Part of a small language model's weights.
Size: 13 layers, width 160, MLP 640 GELU, vocabulary 4934.
Training: 266M tokens, 8124 steps.
MLP neurons of a small language model. Each row is named by its layer, matrix (up: input weights) and neuron, and shows model dimensions 64-127. Each number is 50 + 15 x the weight over its row's rms, rounded and kept within 0 to 99.
After each neuron's rows, "fires on" lists the tokens most often at its 100 highest values on Wikipedia text that the model never trained on; "fires in" lists the words (lower case) most often at its 100 highest values on Wikipedia text that the model never trained on.

L3.up143:77 44 44 64 78 61 49 50 59 55 52 60 89 70 68 40 70 44 72 45 23 35 36 57 35 70 58 20 46 64 45 48 38 89 45 54 56 42 58 79 56 53 61 57 26 43 56 60 57 73 51 54 51 75 49 50 37 55 53 32 48 43 48 49
fires on: " under", " on", "On", " On"
fires in: "on", "under", "microbesonline"

L6.up217:65 64 60 55 49 54 35 41 30 48 49 72 50 61 66 50 13 82 46 58 49 41 50 52 36 55 41 24 40 34 55 70 57 72 48 57 46 24 58 66 51 58 48 73 57 51 60 71 66 38 40 46 63 57 98 40 48 31 59 28 20 49 79 43
fires on: " at", " on"
fires in: "at", "on"

L3.up267:49 42 41 52 68 39 28 55 92 46 13 49 58 59 56 79 68 68 51 40 36 47 63 65 59 56 39 34 60 32 58 79 61 63 56 26 47 51 49 53 49 28 45 61 75 61 49 64 22 71 42 57 52 42 38 29 48 57 59 59 71 64 41 62
fires on: " up", " Released", " at", " Up"
fires in: "up", "released", "at", "species", "summer", "together"

L3.up423:45 61 56 45 36 50 58 59 74 59 60 52 49 33 39 58 72 62 62 50 28 53 64 43 76 45 76 60 93 47 81 68 39 34 51 74 56 59 68 43 57 51 53 45 56 60 47 48 36 57 60 44 46 63 67 63 40 79 67 45 52 60 36 59
fires on: " two", " four", " pre", " three", " multiple"
fires in: "two", "four", "three", "multiple", "premiered", "nine"

L2.up135:57 49 35 88 36 38 06 71 73 35 23 49 60 47 47 44 40 55 72 31 59 41 41 42 30 69 44 41 45 37 73 63 53 51 26 34 45 65 52 53 36 48 56 34 56 26 51 42 52 54 42 43 67 48 54 62 65 22 62 83 37 54 74 34
fires on: " was", " were", " being", " him"
fires in: "was", "were", "being", "him"

L3.up593:44 96 54 57 47 45 43 43 51 54 45 54 76 56 21 42 51 45 37 59 53 39 56 33 42 54 69 23 64 31 64 65 47 47 44 49 50 59 37 52 60 65 41 59 77 50 24 43 48 49 45 34 99 34 67 66 54 28 57 50 57 40 67 54
fires on: "'s", " gave", " the", " with", " cont", " have"
fires in: "s", "gave", "the", "with", "have", "earned"

L2.up112:53 47 39 50 26 54 42 44 51 54 67 73 35 65 50 42 70 43 40 51 46 34 57 66 36 51 59 64 73 37 44 63 65 52 47 74 41 39 34 75 55 40 42 44 44 30 64 85 52 50 48 60 39 48 94 53 57 39 25 54 71 34 26 48
fires on: " Total", " General", " ship", " Team", " command", " squad"
fires in: "total", "general", "squadrons", "command", "team", "ship"

L4.up556:42 61 63 47 59 33 35 56 61 62 48 68 64 51 23 28 36 67 48 37 40 56 38 54 52 58 07 59 57 29 64 55 41 42 54 70 48 48 55 54 35 43 36 54 44 45 51 54 43 81 58 60 39 41 33 50 28 37 41 51 30 43 64 46
fires on: " two", " ser", " three", " ten", " four", " fig"
fires in: "two", "three", "four", "ten", "multiple"

L3.up434:72 75 53 68 26 46 33 55 89 68 54 47 82 45 39 32 35 64 62 60 41 64 75 49 24 66 25 55 54 30 47 65 36 78 43 59 58 45 53 73 14 47 63 42 53 41 44 24 28 75 69 38 46 58 47 41 45 59 37 45 37 47 30 53
fires on: " all", " both", " two", "any", " All", " three"
fires in: "all", "both", "two", "three", "several"

L3.up64:46 77 35 50 66 40 49 44 42 32 81 47 54 54 27 27 55 58 49 47 40 39 66 31 48 72 53 66 39 45 47 44 61 45 44 31 68 38 47 56 57 69 63 65 44 77 49 54 25 48 56 16 47 48 48 60 35 35 55 34 48 35 51 41
fires on: "'s"
fires in: "s"

L2.up149:51 40 48 39 44 64 54 22 27 54 52 55 63 67 53 40 89 56 26 56 57 35 52 42 56 46 44 49 45 42 78 66 85 38 44 70 41 41 37 40 56 57 46 54 52 65 60 41 49 62 42 42 57 58 37 57 79 62 75 60 54 49 54 33
fires on: " are", " them", " their", " those", " do", " it"
fires in: "are", "them", "their", "those", "it"

L4.up420:73 57 65 67 53 67 54 48 50 65 66 43 52 64 33 32 71 61 64 46 69 24 59 41 43 60 53 47 11 84 55 31 65 63 56 18 82 48 55 72 44 45 67 35 47 46 82 50 30 42 44 52 61 58 69 49 70 58 52 64 65 45 26 13
fires on: " had", " has", " died"
fires in: "had", "has", "died"

L2.up613:47 62 28 36 42 42 27 23 43 53 56 55 67 93 63 30 42 76 32 69 50 52 77 49 44 45 69 24 58 43 49 69 48 56 47 61 44 28 26 47 51 52 73 62 45 78 24 75 49 59 69 41 25 49 60 62 42 43 68 40 53 32 49 59
fires on: " the", " a"
fires in: "the", "a"

L5.up504:53 51 26 48 41 46 42 70 42 60 49 57 20 56 76 49 75 63 47 71 50 48 47 69 40 25 62 69 52 36 44 39 63 17 33 40 28 45 21 44 43 68 54 40 42 54 47 47 41 26 63 23 55 28 55 46 51 83 52 61 53 51 59 44
fires on: " as", " inter", " c", "un"
fires in: "as"

L8.up272:44 65 50 38 49 50 42 25 52 24 42 66 52 63 77 21 53 68 25 53 28 47 76 59 22 52 63 72 61 53 70 69 30 61 76 52 61 51 39 49 44 54 55 49 59 52 63 43 55 48 36 38 67 84 61 54 78 68 63 49 24 45 70 76
fires on: " of", " both", " information", "p"
fires in: "of", "both", "information"

L2.up539:36 58 31 44 38 62 42 50 51 57 59 36 44 70 51 77 35 55 48 47 31 49 31 60 55 52 45 40 24 31 52 62 59 47 39 24 64 34 53 55 51 20 57 41 77 37 46 37 73 53 32 62 24 44 69 41 52 50 24 42 46 53 55 39
fires on: " as", " There", " there", " population", " and"
fires in: "as", "there", "population", "and", "females", "were"

L2.up123:31 38 44 52 51 58 14 33 41 73 36 45 56 48 33 37 48 16 59 57 23 60 47 27 40 62 48 48 26 60 43 48 61 37 62 23 59 60 57 31 49 38 66 44 74 29 52 42 99 76 14 45 52 74 32 42 46 37 35 53 39 43 63 59
fires on: " had", " has", " fig", " Val", " he", " hum"
fires in: "had", "has", "valentine", "figures"

L3.up180:47 49 71 59 31 54 26 65 65 36 49 64 53 61 50 43 36 49 72 66 46 36 48 49 24 67 40 53 54 72 66 54 39 82 61 38 46 43 33 55 48 77 55 55 34 55 87 60 64 48 48 39 29 22 62 55 43 39 67 41 63 31 38 51
fires on: " ft", "Career", " Washington", " served", " Apps"
fires in: "career", "ft", "washington", "served", "apps", "lb"

L2.up278:50 40 52 40 75 48 64 48 46 61 84 26 63 75 41 51 66 39 54 33 39 42 34 65 41 56 53 31 43 56 59 53 73 41 64 19 48 42 59 40 70 46 53 62 50 45 31 34 56 60 57 30 69 62 48 41 38 57 37 64 40 54 59 59
fires on: " music", " Music", " language", " Church", " building", "aper"
fires in: "music", "church", "language", "building"

L2.up56:53 48 55 65 63 49 54 48 51 33 62 41 34 72 17 51 35 41 44 31 33 44 08 39 54 50 70 30 72 63 63 49 36 60 44 32 63 40 62 54 53 49 89 17 45 63 57 47 44 52 64 49 55 32 65 64 00 60 43 42 40 44 43 30
fires on: ".S", " Upload", " Language", " et", " English", " information"
fires in: "s", "language", "et", "english", "upload"

L2.up313:21 44 55 44 59 42 70 50 47 44 29 52 69 85 35 87 48 47 37 49 65 48 57 58 74 54 38 30 00 60 61 61 45 42 61 57 64 61 48 40 56 47 40 46 61 56 58 23 71 33 57 21 57 31 63 52 23 17 62 58 58 28 58 44
fires on: " in", " Country", " title", " der", " du", " pers"
fires in: "in", "country", "title", "duo", "der"

L2.up379:64 21 59 63 56 53 70 71 43 61 23 45 38 63 28 55 55 32 86 41 26 33 61 34 68 27 70 38 24 65 55 61 43 50 26 47 46 48 59 49 27 52 48 11 47 78 76 55 68 70 50 55 32 65 46 42 63 72 68 45 45 57 63 59
fires on: " only", " since", " village", " every", "way"
fires in: "only", "since", "village", "every"

L3.up258:46 62 72 43 24 45 57 56 34 48 62 95 62 31 53 35 54 56 39 72 47 21 52 51 33 65 71 29 24 64 71 35 64 62 43 29 55 40 53 71 52 38 30 51 65 40 72 69 58 39 50 34 49 54 44 69 38 52 46 52 38 39 58 58
fires on: " had", " served", " has", " worked", " played", " known"
fires in: "had", "served", "has", "worked", "played", "known"

L3.up510:62 75 61 59 44 60 49 33 66 36 34 57 72 54 31 56 14 86 59 52 86 54 48 80 35 74 59 28 48 41 45 60 55 59 49 67 80 48 62 36 44 13 63 37 38 74 53 63 55 26 42 62 60 42 66 34 18 67 05 60 86 33 54 51
fires on: " made", " used", " died", " announced", "ferred", " signed"
fires in: "made", "used", "died", "announced", "signed", "transferred"

L3.up262:53 52 54 45 42 63 49 34 51 29 50 47 68 40 80 82 57 52 84 26 47 11 42 37 48 57 16 56 73 35 65 59 48 38 52 47 67 55 83 68 68 43 29 53 77 19 33 48 42 44 20 59 33 15 37 57 63 50 52 55 54 19 75 54
fires on: " them", " him", " were", " people"
fires in: "them", "him", "were", "they", "themselves", "people"

L5.up82:66 51 57 71 37 36 69 37 51 54 58 52 27 59 38 56 50 61 62 34 61 35 43 55 60 69 41 61 65 75 42 55 81 38 50 55 31 51 49 71 79 29 63 28 56 50 27 24 50 11 58 56 57 73 61 39 63 48 44 44 39 40 39 45
fires on: " place", " career", " at", " to", " from", "fer"
fires in: "place", "career", "at", "to", "from"

L8.up277:48 78 50 44 44 41 47 57 51 30 60 54 53 63 49 62 73 50 49 50 22 28 63 58 90 85 49 61 48 33 38 43 59 53 44 31 42 40 48 24 54 31 54 34 27 34 46 55 48 69 74 50 74 19 45 63 53 57 44 71 57 50 68 34
fires on: " as"
fires in: "as"

L3.up56:71 45 70 61 32 29 38 60 54 57 70 36 37 43 41 52 51 69 55 82 52 45 76 28 56 49 31 65 51 68 58 58 51 46 64 51 50 42 48 51 50 53 58 41 43 32 55 41 36 64 51 42 26 68 41 57 30 58 40 67 29 46 54 49
fires on: " two", " three", " four", " multiple", " several"
fires in: "two", "three", "four", "multiple", "several", "five"

L3.up554:54 74 80 45 41 56 18 38 71 68 65 82 45 84 44 61 34 49 54 62 63 65 54 56 20 23 57 25 45 63 66 77 38 42 49 36 45 59 58 61 46 42 66 53 45 61 47 47 55 63 56 42 78 61 19 38 33 51 55 67 44 37 64 49
fires on: " later", " inc", " medal", " Medal", "Personal", " University"
fires in: "later", "medal", "personal", "university"

L3.up621:72 22 57 31 40 72 28 69 62 76 69 69 62 73 37 36 50 48 36 25 17 36 38 55 46 39 57 44 43 57 56 66 42 50 64 49 59 49 86 51 59 54 59 46 80 51 41 49 52 51 61 49 51 55 50 39 26 44 50 36 28 52 37 54
fires on: " she", " She", " It", " it", " kn"
fires in: "she", "it", "knockout"